Weights of a small transformer language model.
Size: 4 heads of 64, MLP 1280 tanh GELU.
Architecture: untied embeddings, attention and MLP in parallel.
MLP neurons of a small language model. Each row is named by its layer, matrix (up: input weights) and neuron, and shows model dimensions 32-127. Each number is 500 + 40 x the weight over its row's rms, rounded and kept within 0 to 999. Numbers have three digits each.
After each neuron's rows, "fires on" lists the tokens most often at its 100 highest values on Wikipedia text that the model never trained on. A number after a token or word is its count.

L3.up131:538442503502529547451510596527538438547572471505523499465554504456533551486520570494453497487504508528560561556539483487432491492514540521532594558453491548544540485451417487506446487407503458516450519511509518468491498510505539550509515438534500433476543478495463522400528445457542517506
fires on: "9" 16, " was" 16, "8" 10, "z" 8

L7.up94:487453475531505426435518468519435481496480555480497456461520440536488553534599424480545450518551563477448515539513514462446519444459468486538521543483501559562484503529458435526508502501498471493457574457498482454491424472531521542483488537500550476446450455525485551610440542496494507487
fires on: "0" 27, " +" 10, "m" 7, " vi" 6, " f" 6

L3.up216:532537537475438540473526541459537443488558549597509573396533473593498502445497453491493482472590491524547548524421468521488506443548482538537566466507455385495502592454523540519511490500497500509449492482528495504443512437539512514526533490509533517443462505449480451500467513521473461499
fires on: " in" 17, "m" 16, " The" 13, "ing" 9, "f" 7, "ra" 6

L7.up753:498496525483487533457556502488460473588455511502565555407487495565473571462550506440470449454555463454525513486476529440478484442468420523511552555544517545537518514485561518556562521526539460509452531546491499481425452547496458483464402515537466507530542485495437499496482516503559566552
fires on: "y" 35, "ay" 13, "ham" 7, "a" 7, "ey" 6, "A" 5

L6.up509:594534541534483492474480442444501491438499501516542545493519453493485485565503456587514477463541525511585528495454456510452473499514501480476431546477476464511425583450488447489518516487456497503449516489469554551473517454572459466431558458462586593522415460502494512446475538475462510549
fires on: "C" 23, "ch" 9, "G" 8, "D" 7, "F" 6, "g" 5

L6.up1170:499554495499482552502504478514509490563582485592511436443470495499508533470487482502539445532579546462511475516470515512458467532478476574490498492549496439519546548567451534598504445514487505463494534539524554460488559473463492446549527541479475473470444493496516421537491503537487543469
fires on: "ra" 25, "ate" 13, "f" 13, "wo" 7, "H" 6, "O" 6

L6.up656:490504511516508552531515431512547523549505450608541447494508494471513462466506566514574459467542519562522515519443542535450512600436464492572507494483460470509533485505454513518467506513452475408549493450501527476551465504553550482535441628491460537480486450460509474508463496557472483459
fires on: "ri" 21, "ro" 15, "l" 14, "ra" 9, "ed" 6

L6.up543:512510443519505515493490470569521489599543423572477449534499480522481556448543558559545446523533576503516429465516485530459534522443495529472513475519495484467538474449446504566442448550472547509527526480456566501451479521491559470501410517475524513548501517455541397527508531545528504426
fires on: "ro" 23, "ri" 18, "ur" 17, "ran" 6, "ron" 6

L3.up1020:526489471510457547500539559564454551465481550457500472539453435528485485504590444483499455440516517511472483470492479501539542564499493492454572532477460488468455483470499515575480463577407548437508495483470505491496526443501534466418468465438498497480501455553521488519465563484522413594
fires on: "," 22, " from" 10, " of" 10, " prom" 10, " ph" 9, " in" 9

L6.up181:480493555520475444499498460451590499439565546535536440504473553477425479545473485426504494526546497494515538554485502482616462499476527545481512548518469520459562578487464499504520460460471472554439532522530508501487502465462592495428478516479499514416494498529564520522598493479574457522
fires on: "ing" 20, "y" 18, " to" 15, " for" 7, "ary" 6, "ed" 5

L4.up451:526579473539443479556488524512508508409496511461548521572458464470454477494482460470411474477546525522535499533503455445527534563508573550518526534487504465476497571472496553551521449510490549503499496419517513547485482500501547462463411482506456497466471478555457578607486534546536499519
fires on: " off" 19, "|" 12, " along" 10, " exp" 9, " from" 9, " of" 8

L7.up672:484491455554498450524543447535507438475518536463501500469511429436579502515500488509508487586483459461513514472585546431458544496444462574556495510470446462551538471452517489505532499456486532508491511468522603496500415525566461516552510536494563487467565497493447503499523493492513565487
fires on: " k" 27, "ind" 9, "s" 9, "r" 9, "0" 8

L3.up471:548543496545435523475470478484396516511552498470467544559553482466520574511486477507517464493502446508502484482430520460580482502500548541500467542565462438458422446493484543543522502418541462583483575579443507550488543549474544515509513440468488481494493513457487530495513597423563574488
fires on: " It" 15, " work" 13, "y" 12, "ing" 12, " building" 9, "ation" 8

L3.up478:512504480556539556529493512523428502419493514516439483532396416497491474479542571514462464472499558525396495498531511472486465514477493536491510512506497529523491561511474479500475482447560465477523544519487540454495428471500534492526479477483415574515458534458521524493491593441470473463
fires on: "\n" 56, ")\n" 16, "an" 7, "iv" 7, "l" 5, "ur" 5

L4.up1022:496551503579442508438504515434489468466533468574488531486538513517506444534531537544570426496536509515578534582451528439414497449500418587473563524484450498568473500509463482536564529535429489516456496503516578517453465497510451490481461569501510572453475496510527544500440500486504461458
fires on: "H" 44, "f" 22, "S" 17, "h" 6, "M" 4

L6.up258:468535480497428490479477568464569467510569446566539553521536454499521512587570478554526530578516466475547491460446511504443580423547444475529484463489485504565472449525499501513506517552469461458502513481444551507463400484528430505563606515527506480451529472555470491483512512522527510553
fires on: "z" 46, "uk" 18, "az" 13

L4.up551:427555520509548541542468520462519470466484465469513523431548443486445528509467408532551495515571523464501475490487439474516466498455504588594506442432506495516490510516490538506556471496545514505509487502509505552511482381508454504497440509487492479486468469505479469506458537498449590568
fires on: "d" 16, "b" 14, "ed" 12, "f" 12, "wo" 12, "t" 4

L4.up192:569527502578472534509461437510493432485476583451510560471532509461493462488561500466549489466498458403533515513505521515482560550409492506484460557529495488549470426508419566498517524476480479461485545569446475512502501466527553498476510542427483527465452463534440513474543496505511488453
fires on: "\"" 26, "8" 11, "9" 10, "-" 9

L3.up733:543469475504515530427517507501507491566520432491547450451507501533506502428593496509537478442524539489502475548499494461522521475448510495513503499472467533551424456490455468493574491538397545481408512531480557480437443460485471468394497535483478441507506515537506584622482499516511577471
fires on: "m" 43, "a" 22, "0" 20, "ra" 5

L3.up326:525515501522508495507491546502454494405442553547439504553511419523486488436505527522428490471510547557473516513483514482493469512475465560443560444521492505539434525480482416486482481535541500496523565525471505468514481493523481530509494565439532531437502528448444571494533543478564442497
fires on: "\n" 19, "ound" 12, ")\n" 9, "idd" 8, "ov" 6, "ation" 5

L6.up1243:484546491496509518506397535449477547476499474536482508510445535450490521515512447505493467421516489573470464457530514508580524470543517517528471536570425468580569478441440455492551464487534485478460518529464499552484464480436531479482467513487496431470559500519455542515563594522543489574
fires on: "s" 16, "ly" 13, "y" 12, "t" 9, " of" 7, "ers" 7

L3.up197:470519462543477518510523550528479497521499504510476511571521456453446502490516597521441442471451463568556525487512500468561499533469511514477557513467480454486421527460469527523493459479539570459534492501466475516481578547459521472506489515454536502451536498489501621524540551547592482522
fires on: " New" 22, " high" 14, " High" 8, "istory" 6, "ical" 6, " main" 6

L6.up502:533582490524413504456573513512483470518519493574526480548490553485508498514531462519490480486527556473539477481499513566453508562449507482516494557529488488471507483584457480518489541442445488432517513529471496517449521489573492554529553561471472566503522469500493437539462514506424533414
fires on: " app" 18, "ra" 16, " sp" 15, "ate" 12, "chit" 6, "ange" 6

L6.up1207:493523469436385538460527473487417495499534519564513509565494550479521566435527534472537505498529545441523489475471545462506459568488460498509576519452499539537535435493446556508528469435541496428535488479468548581489493538515503438524540549485524440486528458541531487552520502561449540469
fires on: "re" 31, "e" 23, "ri" 15, "ra" 9, "ru" 5, " |" 4

L3.up816:496561560478462565564449546515517545569542539469520496405531493501466500511533513485434517431561477460483421509500502464478523509518464552576500520464503556565572497531481490492511496460554453467475461501502501494451508452542503390462477538509509453510502485484495504521511552526518549504
fires on: "l" 26, "y" 14, "her" 10, "h" 9, "an" 7, "ard" 6

L3.up315:547562473494454511541445452571450518475543576523472535493521510534498492516512520564586531427508438472467525545479517493486533496503441497489555534478494492500483410490500470509504540533466470465495558488440474526491506426430560549469518544431494543462544468532437528510467524486498522508
fires on: "\"" 66, "+" 5, " e" 5, "-" 5

L3.up272:568548484507503532504471496497429591469453533494464527585495465454472566475557524477482465450502505528515529546496510473503437481489515540440579505488519556568409513528537466507538493528499472412504524536471490522437476490460511538412578478445510515438475526570502535504487543460535457497
fires on: " |" 32, ")\n" 19, "\n" 9, "C" 7, "-" 5, "ation" 5

L7.up477:513446508534445519565436447509515548526545358507471492569486514466540520524462475557552506515521489511527442470513515441476529536461511523564460534480474611455544502505498544528474414518531545505495544493486557537464540535525548438475464536543516495480503515499539479475465490482420529466
fires on: "2" 17, "ro" 14, "re" 12, "ron" 8, "l" 6

L3.up804:533493527399489458565507528481410496481485545584509506423502469557488502514472499497523500475497492507491482479477490513449439558552477502531624549540510500503530517526487483539496475530467496442510511495438563557543508447498507484513560540496509454491512472499503450471455539484451475497
fires on: "–" 34, "le" 25, "che" 6, "/" 6, "+" 5, "er" 5

L3.up407:596587523506533504532524550515405545493455651492464502453471398536482475478502518528514440438517521496407561534519541524462492505500485527547559526483453537539476534528499483476471475504564509429473552538428478479509466485500512493465446500483541497459494503492481537496459463468543472479
fires on: "at" 17, "and" 13, "an" 11, ")\n" 9, "\n" 7

L3.up1009:574454547523400549507488456499584538546512503606529582418516464528473561415486553474488560472510466499556489518540540486435480498485425467567542503490486478486543556477474503499481472452495466486504492442536516563522522526547438517500547485497471480476505465427514536547499455568499547487
fires on: " back" 18, "ol" 15, "y" 14, "ra" 14, "ing" 11, " up" 5

L7.up860:555492554494491478477483525547560485478494511610421557563537483473477500525501523448472452469529477514508487487438527488546505524529477538471578526480483431498478492515535519465536466444499454549520575519467471465491495475550446420537466517458548503452467493570473517518520463447491444486
fires on: "ation" 21, "ines" 11, "at" 6, "tern" 4, "et" 4, "duc" 4

L6.up1041:511525518475476514477487543504485531494511511510473514513461521507420428491465507524513399524516461551575528504446507457633478454529504532476550532494448555519515517519542488539498428495519472529431524596564492568499550479460517462509437483489431456427530491516508550478502491488562491550
fires on: "ing" 22, "ary" 14, " of" 11, "y" 8, "ly" 7

L4.up322:509555471474466473461562454495510477500559437515496524421552564459516476535563519412567480484523499539511423453533531495491513500524534522532513428557478432484493563447453490551451479501498462534506478540493515471526557530468526497547554551472530485496481492535459506436523556549546528495
fires on: " In" 21, " The" 13, "0" 11, "In" 6, "ople" 5

L3.up242:538523514531522561514523495535491421489594459450489525450561466439474623552524510501550445467460514484528502547426517461511450489472494509493520549473488469500431507507443481543566493402509470416506473507448477411422433475502495567559542503554522469500498487536487509474511467502547557562
fires on: "9" 22, "0" 22, "8" 10, "6" 10, "3" 9, "1" 7

L6.up1210:450482530460442449500515519526551485460540474503575466562494482470502523466489519419553428561497503473454468520469546464523520476506482579540510523490483597505459403452493519452523499435535474469507483574487621554425476405544499497548544525502568496436565446499521512543509454559511486467
fires on: "e" 11, "if" 10, "ic" 9, "ro" 9, "re" 8, "ra" 8

L7.up105:536531457549505496519562527525507517492522542591461478526488481464479568549551549489584437533582497531528489508465543440536466495442497488542496516423511521499501495516522502522450466485477485498589491506434535478456478532494605541442477531388452457441483558446587456521535513535494447472
fires on: "ran" 19, "ed" 16, "ent" 11, "iv" 8, "ri" 7

L4.up1023:505490512496409533481528473475451515479512470471515475480485517484452503477479502472456475446512440525484430490396495485552521536492491537499464487539442480483463493438522558476530472474592466499411508569488607543496494542453527456481548509470499469530557498563418552541592624547525461506
fires on: "ad" 19, "y" 18, "ing" 15, " and" 14, "om" 5, "p" 5

L4.up440:475595534438581525561477491546493506467494556443501618444544393474480505505469551571549500446498543505470478536433517494514533492462446550543523494437475461516544486460486488470586489476551533514460514515452567486502495435525495558506499512470528520517491477486513518588475526457552551510
fires on: "t" 40, "st" 19, "d" 13, "s" 7, " first" 7, " First" 5

L3.up698:550545520514494545539466508501415535433480569526452562555506444505502489484554449515475468451491553545461560514470483507537490448471458526492554502550528544509471502478478475481503520475513469454514577500478491456484494436504539555410499521461473532453503486499481586483563527446560446436
fires on: "\n" 62, ")\n" 20, "s" 5, "C" 5

L4.up830:512540428562470497532571527489512474566475452530536436543540471465445496504507532468504487533523521535506512485501504436563509554440507515481493502453487542530541582456504478506554478492502511449519527463500514454447533446548535487469507453459533536487510446464459542555521569480549484528
fires on: "at" 17, "ident" 14, "ct" 10, "ut" 7, " just" 7, "ast" 7

L3.up1007:520540469491511493527447513515439473448545548502449530563477437505438522487465481560460426457491456530473509524471497474555454468455504525475541531531540511525524454489462489484547517485528497471561578548502501422476504422523504531472466475481480489435481513535468547541477613461526426458
fires on: "==" 30, "===" 27, ")\n" 21, "\n" 18

L4.up32:500484590466548551519537504498498467554490549521517499438503536434414512512509503460464445371558500478566432502455486506537483461462501537569517569484475540496530521512479519540487472514569492503467499574545456447504468521518436460498437587550491517466521479447461529525549511565483549484
fires on: "er" 46, "y" 30, "ter" 9, "an" 4, "ey" 4

L6.up68:464510527457481452466478475562516472465562496516502502508521464527583541587515458506514532556579536442506490514456504514449426437528521512569541467491504513566457491477463405513562483526422438478468478516488530494471437504545516524582552550500465514481563498516467534472510531501488538525
fires on: "uk" 20, "ers" 10, "w" 10, "k" 9, "z" 5, "ing" 5

L7.up422:507486528496502589488548539495467491483508419553448535522524509503487495538554603566508463497500470465474502491442521560535382476477483527458554540467532484566487435530515528515478441555520499488474552497459513395539461502523512465557402534476512547435452456495525512488502513425512480467
fires on: "at" 18, "ation" 12, "an" 12, "ic" 7, "duction" 4, "iam" 4

L7.up1091:498480482409517495527552487573476460497515485487551462514531470487518442500574520474552447532525493562501590529501547525516565502521489594460564517434485467538544476466423520547463445462490408471517547525449500429466586475483510568485505489587532506458512523542491466441563488455527541548
fires on: "0" 22, "us" 11, "9" 11, "8" 11, "n" 9, "re" 8